config.yaml
num_hidden_layers: 16
hidden_size: 192
num_attention_heads: 6
num_key_value_heads: 6
head_dim: 64
intermediate_size: 384
vocab_size: 2048
hidden_act: "swiglu"
norm: "layernorm"
norm_place: "pre"
norm_eps: 1e-06
positions: "rope"
rope_theta: 10000.0
rope_fraction: 1.0
qk_norm: false
attn_scale: 0.125
bias: "none"
tie_word_embeddings: false
parallel_block: false
init: "normal"
init_std_qkv: 0.0478
init_std_o: 0.00597
init_std_up: 0.0478
init_std_down: 0.00597
optimizer: "adamw"
learning_rate: 0.00175
beta1: 0.95
beta2: 0.98
weight_decay: 0.23
lr_head: 0.00737
max_grad_norm: 1.0
warmup_steps: 288
schedule: "wsd"
decay_fraction: 0.885
decay_shape: "linear"
final_lr_fraction: 0.05
batch_tokens: [32768, 65536, 98304]
max_seq_len: 512
doc_mask: true
train_tokens: 256200000
max_steps: 4309
dataset: "wikipedia_en"
MLP neurons of a small language model. Each row is named by its layer, matrix (gate and up: input weights; down: output weights) and neuron, and shows model dimensions 48-175. Each number is 128 + 32 x the weight over its row's rms, rounded and kept within 0 to 255. Numbers have three digits each. A neuron's up and down rows have the sign that makes its largest values positive.
After each neuron's rows, "fires before" lists the tokens most often just after its 100 highest values on Wikipedia text that the model never trained on; "fires in" lists the words (lower case) most often at its 100 highest values on Wikipedia text that the model never trained on.

L2.gate257:142092091102109110162072098079145097126128107118118199106113131132099110104145082071127161126115127151102148133129110141085164081146144101169113127156135167106129149095081137156134091049159143222074171108102195158124098142160139115170138112090132133075173100097125123079131143191090183126157113112131101125115121157180086045112120119183108108125107096052122196140148162126120095115063
L2.up257:095145145107127161067091140123131107096123082161122090165161111155116106116086112224140115149141110129166149140075112161106073142126114111169117079159108145161107130112119099070179123149185111136123173202130153159151077159200190116133145111160158149124112147087196153080178161150137099101171167157099141123050149164145146090150148101152155092099084127122113062147163107129150100101144
L2.down257:091088115113082155142112119108147143089135103166127152079155126147084099084145119138124134139155112139161140136117133220139097112143133101207105129156112169074099195078125126130124133150164128209122131112104145137151079143191163113191120090156125135117118169111144154085142148187132154121136120160077107115094188154148122124041099081161079077120138114114133158156125125095084116135113
fires before: "at", "ct", "ty", "s", "w", "ction"
fires in: "featuring", "safety", "few", "life", "professor", "wife"

L3.gate361:098111130182101156162134133125150113177134107101101195124129145131080128087141128168119125175068129122130126117144112142120167149126137088126074159085117122151121136065086183105141124155146133114051140129113129131107121146111147127170099114081188151121118099096179163178132169151102121151121137130114192092123218091154119051158106144189140128174081108152121105119134201078160134172102
L3.up361:116086141178160145115185152108193091188115145094130139112140193151104091147166137138139104149101137120127094098164139132136166101170094074158044165071093154114127187065139141093152143184144139110087162160121117103125161154142107075188100112118111112131125168145171113162127141109143096176100145158082116107124155097167106101146116083139102089149094118108079126082205156091098188155123
L3.down361:144117134119143127131142140126187138185145167167155145136119141108120139119135149147113086127113153072160098108177132188098144110163151078163102054105105154113140088095089110158119142179101129131126144166089155057092183109125119161125115125120139150142161081122208067117144148096130085210209100140113067139145180103146102147120115172129134144144114084158120152130109159115163108139119
fires before: " |", ".", ")", ",", "–20"
fires in: "1996", "1991", "1990", "1984", "1995"

L3.gate140:133144157105130122124124137159137145147123118151089137101143099089100099110090125141143148121175144102129095168149140134130141118177175116139190127106147164121103097157117125167091161155146157064155110115120161117148146149168121141160152099123103132120138115111044110173111155144076089119064108103163119155106066167118089142168072100170164129164117185090162113099168128136143103116113
L3.up140:112094173110130114096133178144125175100166147113161110123133159141171152123103078078138159108106148150149092140085092060148169104096170101162116135117100097127128123055063100172086154183125152069123135096146133151182126115067108179131137122088094146146107119182141089091143168110155164140125178112180155139141131158133114209156141151131137098154143084137133114140157112155083122121190
L3.down140:175133110118163129142096091149107081120084144154173119107087139129177087159156127158158132153127107108114110137112141106029149106132155109156104115133105101155101175097127143095159159128175121147147117119198133122047124140094121113142112128131106163128112152129102145142097070149123114050118125195075147192152155160147158166088133161120141133152146174175137121109098100098131137100146
fires before: " is", " was", "al", " ", "ri"
fires in: "it", "italy"

L3.gate363:074073156185128119107159132130108104132078069092171098131121086092120136222136127210077123104106217132095112128178151157128128138123115115129109107089110113114082155155128133166098102098126142126116156111146167072122089090166154112092169129060145104136158148118122139146089104128099184095155095124092091101128150120176189114111118155082138104159156151095116174166158140094126141131113
L3.up363:084127125210109097101143076114070147121071039086137109156106089086091112156178099167104115145153137219078116088149137150157110135131170098162087142099066151125098138126192092107129120093164115139103144101126144102124109125148135088076140095123176159131112117185133186145140130070108154089121113156099089081125147109139155083108153126103128163168115176137114131175158105141123171121108
L3.down363:091152109142106133122156139148123092093088157124147144180065074103139160155137121157078104127065160179113138117147132123151120153174131052109119121106090122134086129127116093131094129173090129143134153126172120103109145106132121099105129125102145164150099089151093152080145086080097136136113125120113062059142129144188144141124130149041120134169159178122135140214106166166161151139124
fires before: ",", ".", " and", "al", "–20", " |"
fires in: "music", "2010", "2011", "2009", "2007"

L3.gate322:203095156104109049126046097146142145131153149125075182166150179129161133119118130152124145122165110094093093108131128155104150089166166132116085080116119108128150168135066130095167153148170160162127179134142118142135176105155137154097120179114171017137144116104165156121129122182107089105161097157171048130122151149154167106093112130107134140152152185055164157131113082067155128123157
L3.up322:158107140119117096156061110125119174160124124134108175125141215121141099087131165161123141131089069095124142108106088147148093107185154142106093112104111124120148133116139121062154190139143165122132139146121123148152223088185091142095096180153181097141125114148136094110186130156078058120142092179122122139116116133165159144101159165141143189141152150097159132140130092100143175086094
L3.down322:146115147120110158150100127076143180102083154145094143136125123120181161107125135149112101114070092071125158126139107163155117129163168113130101082115155117136101097155106124075189164169087091132109142138118091113127166126158086143148089142127164105144118074137177114163170152167084084137119151118085130145143087129141145164107107113119192141128157110113162130134086092138132111084131
fires before: " |", ",", ".", "'"
fires in: "30", "27", "28", "31", "29", "26"

L6.gate317:097135122154134087131181115183082151114114153112102165147129132161111120162127137136104149149142175148084119112176136184119142104129201143143090108117098157129176152122173153169131065128133098151078188073162171125152155081107157150100088129152072142183150144089135102160130114114138135140145144092176129112130153168111119087159092114076126103122051120115161094153176159038149133127102
L6.up317:144149080072076126169128121119120106121054123112124175110146090149111150142168126147154110149156171188172128180136122159106124158136121157175081129155133142179126115133152110135168128109158112154129151059161094130114109102105171140152084120132111101125178172080108033139094135150174122131146105098134129188176147172064150151158044088121159170150067140106131101128102116121144106069134
L6.down317:079158156169087071113147115133097150120126093144136129160127115177137158145094156149122136113099149155114140115122156087127143182123187131189162152140112132149135127140202124134117071085156158105119105115115130107114145132078117129130128132102142127162154160085110090123104150105135139172127138094141156126111106129133064096143111146122122158146123147184133118141145181071100133125040
fires before: " he", " the", " she", " ", "ti", " a"
fires in: "when", "where", "because", "iftikhar", "if"

L3.gate328:106140125155113090140074101142112138086127144140148086106160129137046065167121119158108173167119206099064072139101174134144121074187177082154179059158146083107140057136102073134150127133106122156161149134051160148074093115099136178148074096150117133123163175111138145122130140140108147101104082146114170157119145193118140102172127122156157076220098103126129133153138137105122151154167
L3.up328:117104105154128086140123122219092157161150101129145165132102075131099146108083130164163141165121171107097097090125197165117180085110146159156113120146063095101127141108103124175101147156158146177165150159148057042125175093112094083104103103154142113127128150043141108089136184140139166180077152146158091112104095125124081110161151109115129150129105153141148112155096122148160139141133
L3.down328:118158108153120103115128095171147093158106135107137101108116116135077177118065188186186115159169164123106088102108128169129152117117164097149162131138102083083085081126087146136043147166158067139195128120132094077136122122124144079080148099148179129116139152115116100074121142106086151178086112158155110133072129171112087112162134120154118143149116164199145116164161119124144122090166
fires before: "ed", "s", "ing", " of"
fires in: "works", "work", "worked", "working", "remained", "role"

L6.gate355:098165146125123162103152126094140182118127091141144161128136134132114054175086075173114115150128146110115086153119102162120133143148123080042140094096113110147135099159080045158131090096138060134183124163151177165135161159123146148116113173161125114113142108138061144100127122112111170087142134082128052099115149171179090129134087207152177067111102063058102148113133111141197169166117
L6.up355:138133111034080063155164124116094157141131168102146098140128148115132118135133131123146091144153121092104080217108167130101150133145123178111162127127235096174101111093105112106113076157143106090152154163163160075140143146113172069114133125122063131149142135132060136143088120069068164142192113138194136133188184112125194207126106149097105085079141123117166117108115103155107124144114
L6.down355:158213137070062163113140127150142124109128099154109127154097134121144083174134172095079098087129195117119080110086092130066160130138139159073143120095143150174130081164152118185175105077177074110139134177163157132139158172145138125131097096117147112056166129130072142158106096073104122100117108110155136115115122118172115124105109130132160105121142078098218111130104108104139144161157
fires before: " be", "n", " not", "or", " re"
fires in: "can", "would", "may", "could", "mayor", "cannot"

L6.gate99:120164043186129133117107124169170161102094132183150070097136156083136131127088113129129131148124142140084082088088110154165197187116125136069124166103138136083161096102120128118148134144163078205141103111138099076100139087086143161155155085115134193205105192135111084128123116064138149093143098135127073106138117143124161055118135121163163100090096133137099146135167135092130156133135
L6.up99:175153140118098132134117125150091145103131116124148126098062084112098178104083105160140192107127130098056115114105098141135110108121150125128069149145111146098156107111098072136122152033128170120119137138132061045109163091100147118151149131105127064125158137087232110111110119095116131140122134118167095119191149144086178101170133151096125124102118187095163099146128119134161187154178
L6.down99:115129107146109132129132130111117131118187075147164108042055097088142119165138109190106151184096143168070114088125168084180063146125134092108143113111080142114133124042092100104160136121121144115126069133168094107064089163093147153144130162187199121147121145075167100071104090080147097176130159121103106108148172171150094106164142136137123128100115099133124129118148096142140185131092
fires before: "ed", "ing", "er", "e", "ers", "tion"
fires in: "produced", "producer", "continued", "launched", "producers", "started"

L3.gate280:162181111146103148168121079129147118116094071141121178092110137056117142145110143140154122118135162094132143139127186158116114113118126148139096158141146186135138083175111125152122123161141117148130221154198142103156173097201127107151118148158071104131107095153147117124150134065127041137156116163177091135189101102140117102085118106163135134144072134078034071137140079129164138064119
L3.up280:197164108166098092125097046132146070135095069150147181116114139079161180118116164140123165101088148095170149113162160141116109090150120157186081180130129194110156115192061106168144134175140081151144154137158104125129157124214124093143113136163106107118106124139110099129117107084120093112148059172197116125128089145130135181116136146087159134145082133090061063149148088142130104071103
L3.down280:112153188158129122146152135100086129099055111068088115110102094120124149071101091148131154079091130104147105144122166141098100137170089152088090131131156137149119131145111101113125129156081087120163133148159101119114142116178109145171119145114085126112103054116121103168158127149172081142129168154150107133153091111159141147147141127117159121113102121147130098109108127145134130110096
fires before: " |", ".", ",", "th", "-"
fires in: "12", "14", "18", "9", "7"

L3.gate318:149155104124134136152099040132110148145113131085109149143131135090080098126078140127145145141148234102141111103129129119164107157128121104073122124132134149094183103129155124178107132164159068106138169132158120117084044099220090068102180073145197169149103190189112114067086109089108139121058140115125085205150151158109131115150080118150147116182090131076157139162125154139097129110171
L3.up318:111085127089130065183109089150113192126152084141182097135145065146059074141097123137080096172157141111124160168120136114164117059171160077138120154123082124144115198160104149117157137175145130145144103138143122137132157181155140099115142075113053077106134108122057149108076108060126183092128169134087128150124113136124133108150080091122159130156193124169117162165119139129143222112166
L3.down318:167151077085136102150136095118182134109142097151167130136129070130101130128136152151099066123113155157109111161115090109159071093140126098136151145123125150130131161126080156165141131151113108170137150101128098141169159146156118083116125075123134079099094148142054180112081118073112172099118128131062119178090168140125157093118149104100175117191128171117092145154107223165110168127150
fires before: "s", "ing", "ed"
fires in: "works", "work", "working", "worked", "playing"

L2.gate250:174094140109130133114072093114135103137130139107138182109130102131105180149097124134104132110142143147087171118112081111117173130146118125045107036123151170122116097163088140135175182130146149141121178148137155129131191022125139139088122136157097139144110114116103203144221135099100097076123094119147084079096153180133170125130136151068174123186105090080109155154147166078170160136167
L2.up250:148123157134132156109113116061125153172110120141101156116112077192084139160109149153121121123144128118087174145117050122138160122159089152056102111089190123129105116173103080107145159112166134158191155074169135101161182137177081123091108142123129145169061113178071142132141120122118079162137041174120038124150124161090146130177080203118131188201057128100118155151123143172150150106157
L2.down250:131147142146156173121092137085122153129086174121087145147098109117120121115097110146148101089133105099150193101126137155121126128162126142057092097081129089127116106108136068085130131131102128157169136139152108098176147152137090145086145151106132138188076051075097144171154150115115062142148145142113130169158140158124149097135098067113157099110095095130175185155098134161133092112119
fires before: " |", ",", ".", ":"
fires in: "24", "2023", "28", "2024", "31", "29"

L2.gate121:175130034118122096102165087133128128130103069125122128113085152115067089167138139130127176135105133167151097118150156125109108101159136133168115148072145138129118127186131137145153121119141128094151114048087064078122098140164061179170043136165150129126119148147099194074146136151100116054116164124103123154110150118107133148123165158125111079187132158082116137118149110154144152108128
L2.up121:148146078135117115118146095130073142129139121177115131090099141127115092138123140108113098086099140190089124061142155078096119107162189126161109092118176143134146136149108148146191070132140108138109125146112137171127145109145091168120076099194148118106079137113080138133158099065115164127122127123112094115146168061115192168159237151129156076172125157145101154151147079122078126154108
L2.down121:147149130142163101180159112118075153101079085127131135129098107116119128116134136131132154090097123130141122114157146122093112070170160129108129102104125122161157115103105114170142100152084120140078126145131098124146127101170069138142097165159120127133108062128131143121136121143117133106060144168132099123141115130143152120193170160126180090131122165144110131132121092092148081122109
fires before: " |", " –", "ist"
fires in: "0", "medal", "medalist"

L4.gate132:168129113138114148136150034114110160062090103148108121130108146086103128144064120142177076165141163141086132154132081078171147148077092114151087107114104123110137053158097203109138136125175134077108169140120130140139110178173180109141106087105119177195147116140112056147083123095084135148163088146136111088124108173131126144141128147130111213196140151083087068105130142094165084084133
L4.up132:135122181142068126143149097132129182092121113132115099166129126122160140110077151153127096114142168112091137113184103064149129145202175119172091124119128157111132099193127197089134126094115142061150165172096136132159144190160115106143128126108108129138126106124142119133121170145146121159204137139154158089139091113196145153109124144131081162158141155138107028114168111128122102139134
L4.down132:113154175111110125105117178142120127129107143058076096089127134101111146135132110133088137111116107113161123140118188120157066130242157171054080112114142145108127154212129065103147149141111107103165181162102095119144139186108114098146148168105121111068094096127137134156147129107127089126114199113187146104134105136163149184115111117113114112128139084163128083149132087167157170128151
fires before: " |", ".", "–"
fires in: "11", "18", "33", "17", "15"

L6.gate72:121146157107109053157110142164070140159133151099145132101125100164151132117124167143143131079210132195166125127089064087168129140118152126150159179140085089108129184094095185159086118129106164080119128105118202085176084116138186134156115184121112161165185160141133154131123108130122154121107105089146151080125121148151132039135114090131101123156080105175139115099105153123150173161153
L6.up72:093128129108159107167138168134041141155171138118104190117099129163127113108192093122112166100121117140137127115113155126113134100132109174079119108110098089099095151160092080148137148143119108127149075092114154106107136116140164135174154129069035136095200064159167126145173078151147073157188127172120111155081101164182150130119041123102082105159142104119100148112143146143132161133115
L6.down72:194070137079111167138126120093150142117128120112125079117050151110090146128107136093088084112174143123091134126145134147160144078117137092178148144152158115182090129114120122195132132129123139157126141152103161128113109130183142121085091148197164153194110139111104154103124142113132179070145095166131132123095112062100126137117131129092119047110158169089133118145134184151106117134114
fires before: " was", " is", " ", "al", " also"
fires in: "it", "he", "at", "its"

L3.gate367:161150136126115166172082119119202068146143147137077097143108174062121117124149098126200046110206177129114116140122114128100139129104136152116107170140133105138154057122115154106142139139097096146092153110134070072102144143127152134114115135107110174096158131150145104088107158141086174168128080142202127168209073199097125110170179170224122138131088131085108069150123149160122142122106
L3.up367:097134162088141120132098125149101091146088098143114131148185126135130162061106125123136154081124056127173155155089147141113120134093126119135051086084135115099087113124109083117102161163128105096107152096190144076160104114110159109141104154187177120129176050144190107079150123149100166201201150124153124141120106142145129111130179162099111205101167115103185098141148170131152095175106
L3.down367:078159128104153096117147133116120121116096107089134184108095108152118130106109140150112160134123108084171159148167152123138130158148136117085071128119134141116148206124110113153109131148088142097143152170176121126070099103119086147143148117146141087116134113105115141142110145138144112154142176114119099166171093103156160106098127147132123160080188135114132125080124159131167034138110
fires before: " |", ".", " 19", "78", ",", ":"
fires in: "9", "june", "60", "978", "march", "01"

L3.gate73:094138120148143112153106134094139109173094112082142228115188118166089119112134085089103104066129147179131154141181128143098122120116149070123160181132158134175155115120132151113166121132146150056072135043167083116104169122161128149148086087208090157134107136143118110152108143101131152154166121127134176193144114153188091111122105109114103154167066114096102117050170098129113148144118
L3.up73:112138149166128132065103135069156127130109133040135174155131094131096127143144092094109089113152170174102123177120098120144147177097155120138172130136153157110131076113171106115160088120173101094105142106158132125116093099108119175168146092207114173111116173149117124110110106151165092118182094136115091144144180199167038050107145123101088118146089183133073166108133131175089111148132
L3.down73:108085072127099134104146121108125132163095162107094186142147083144180083138120163144137106122153158167123138107155173125099114117172106129139196122143130166166123121132169109124161124118111112181083175138148106101144150147079124156100131124139130092158106114047172164144105111132113158191139127116143175124109133119146118123147137085101157185085100114137145101159148175143073091113128
fires before: " the", " he", "ring", " she", "ke", "s"
fires in: "where", "after", "during", "when", "duke", "despite"

L4.gate318:122102126162112151162148108129150152080149072108154135134077119111122197125112096162155085147094130169124137121150094153148120129156079185158118108122110202200058115108132133151113125146076149105239144129090110102112076086105126097153180116117131145131108104195168116129102139084163114116083186169175126136144116122104092195054132133156161165143106136109126082156167109194141136104158
L4.up318:095142113103134117161097163137140126160120071073113075140189129140049087115069105138168185119115181119125105218159095110062157129162108168122131179080182139161096146145158108171153103160177093149144161101126125086113184148158129136123149106086116124091118126127116102148157153110097118122144140135147119182130106114068174191103045149094129145125147157152145147207129118140116146166061
L4.down318:134142135158149110150067090086177127086186078133086161104118161120133154135143111099106096136111119125162129111121158114122093089106130118143115127119092141120165160060153102131100168130114091141127138145155166146155000172139155134091160158147150122160138135135162082108163113164202103088141119110097081128170081121133118133111129115229155153069087118123102148123140143127157134155199
fires before: " |", ";", "er", ".", "r", "ill"
fires in: "j", "10", "7", "5", "12", "9"

L7.gate244:118128159138076167136087077150175089124160069093139164137162132081125140101118124067128131174153131181121122119158121172128192103087133147120101134119118190108150108118149144175164145146139096122134093134096172175147120116151129092167152158145159139172143130114198104109116146167134140112132106071145099112085058109142155139127151158120142134058132136147096104140202086128032156151107
L7.up244:115157096106080079160178150124100126113169090147169095141144129145141100197074067146104143102074189148107052134135134152136105067172137140159087102142188112191177155084187113116130120168154123125154146146170174090164100101125112124079165190131109127111124110136147101103103077063122157179108107120155151144162122132130161095164147142171110065122154117193125169094172108175183142156112
L7.down244:111113181200089103123178120158147113164106078184153113166084111181125121089100102084100183122134112124088199117130120174094126136086161147138122152101128132127104148095145142144128073094084111060175090080094148130131157111129103119109108177159116151123125115105180145129124129125115147148093167124087150138158103129109124155181154178158083105127144116144151152147180090132144183084081
fires before: " |", " (", "%"
fires in: "0", "1", "3", "5", "7"

L3.gate155:125153084141125122140146136146100120104108085124081154127059150080116125184134105107121129101095157093166128159116134125096094110144178183166111166114100122137122153104153184159133138128162169099114140132097121151129140097159131158099019136138104169127120117146127151152136131096111130064125123128145157123093133083081173198127128151185161135083090166127143102117180115126139147098152
L3.up155:124145114139067087094182099131109133115101085079144187151104108096182139165137116104096144075096115161145131063159160106154105116136190186075079120132139082122157116132123125196123069120127118205156130115098133110123096150162164198189050118157119099095125110089094181085140145140162124076109129091179127146164120098187135108140094134127133077140076160216132165113155070132155151099130
L3.down155:111161100141129114145174127120098112101072137075132105113086112084144149096138126167144185115089110117139154122169140101102080119204134138096128113118129095172137173108094107164140100154100146169144151121137115098100149084082080175164108141131153074153115088069124191084142188131149128087103138163131142152173110118139157145203107143119108056102081135164131167112115137125146095142093
fires before: " |", ".", ")", "-"
fires in: "0"

L7.gate31:180152189105106106099131161127206101142088109157084166225115133128100122119102141115144116026125162111113177124176120147131106174115150129141136090125129163182153110169199143102127160041145158136109126110150135067123099123107135123155146108118092112106079133167096122129116098136091144100122096084101117115112139114128148135140131162104113157151131155121181145090118099073157115113145
L7.up31:131130118079135133168135092150122130144144135128123127168102151164125159183148128187146173141114132166147099130151063130114098088112169150112137125118030065136172090130155103103152134140156138120086144121090082096112097077117195097150151188152101132159118121127120149167141099150106134137113118188186095119130067110141140072131098105141211134116040145150129120122119142124050188137112
L7.down31:123125162119171126079207142127145128104117151154090127174146145119107144155071173185140134102090145161155126071178168106154083123151112062131131094147103103102121115145118171100094122160139083107117097159103194119083188107145162110102088134100137187108150073109122162109169131137157133100100095112126089137138187163138153132111117118177207122151120095149177196142164102145076146075108
fires before: " he", " the", " she", "o", " ", " it"
fires in: "where", "when", "that", "which"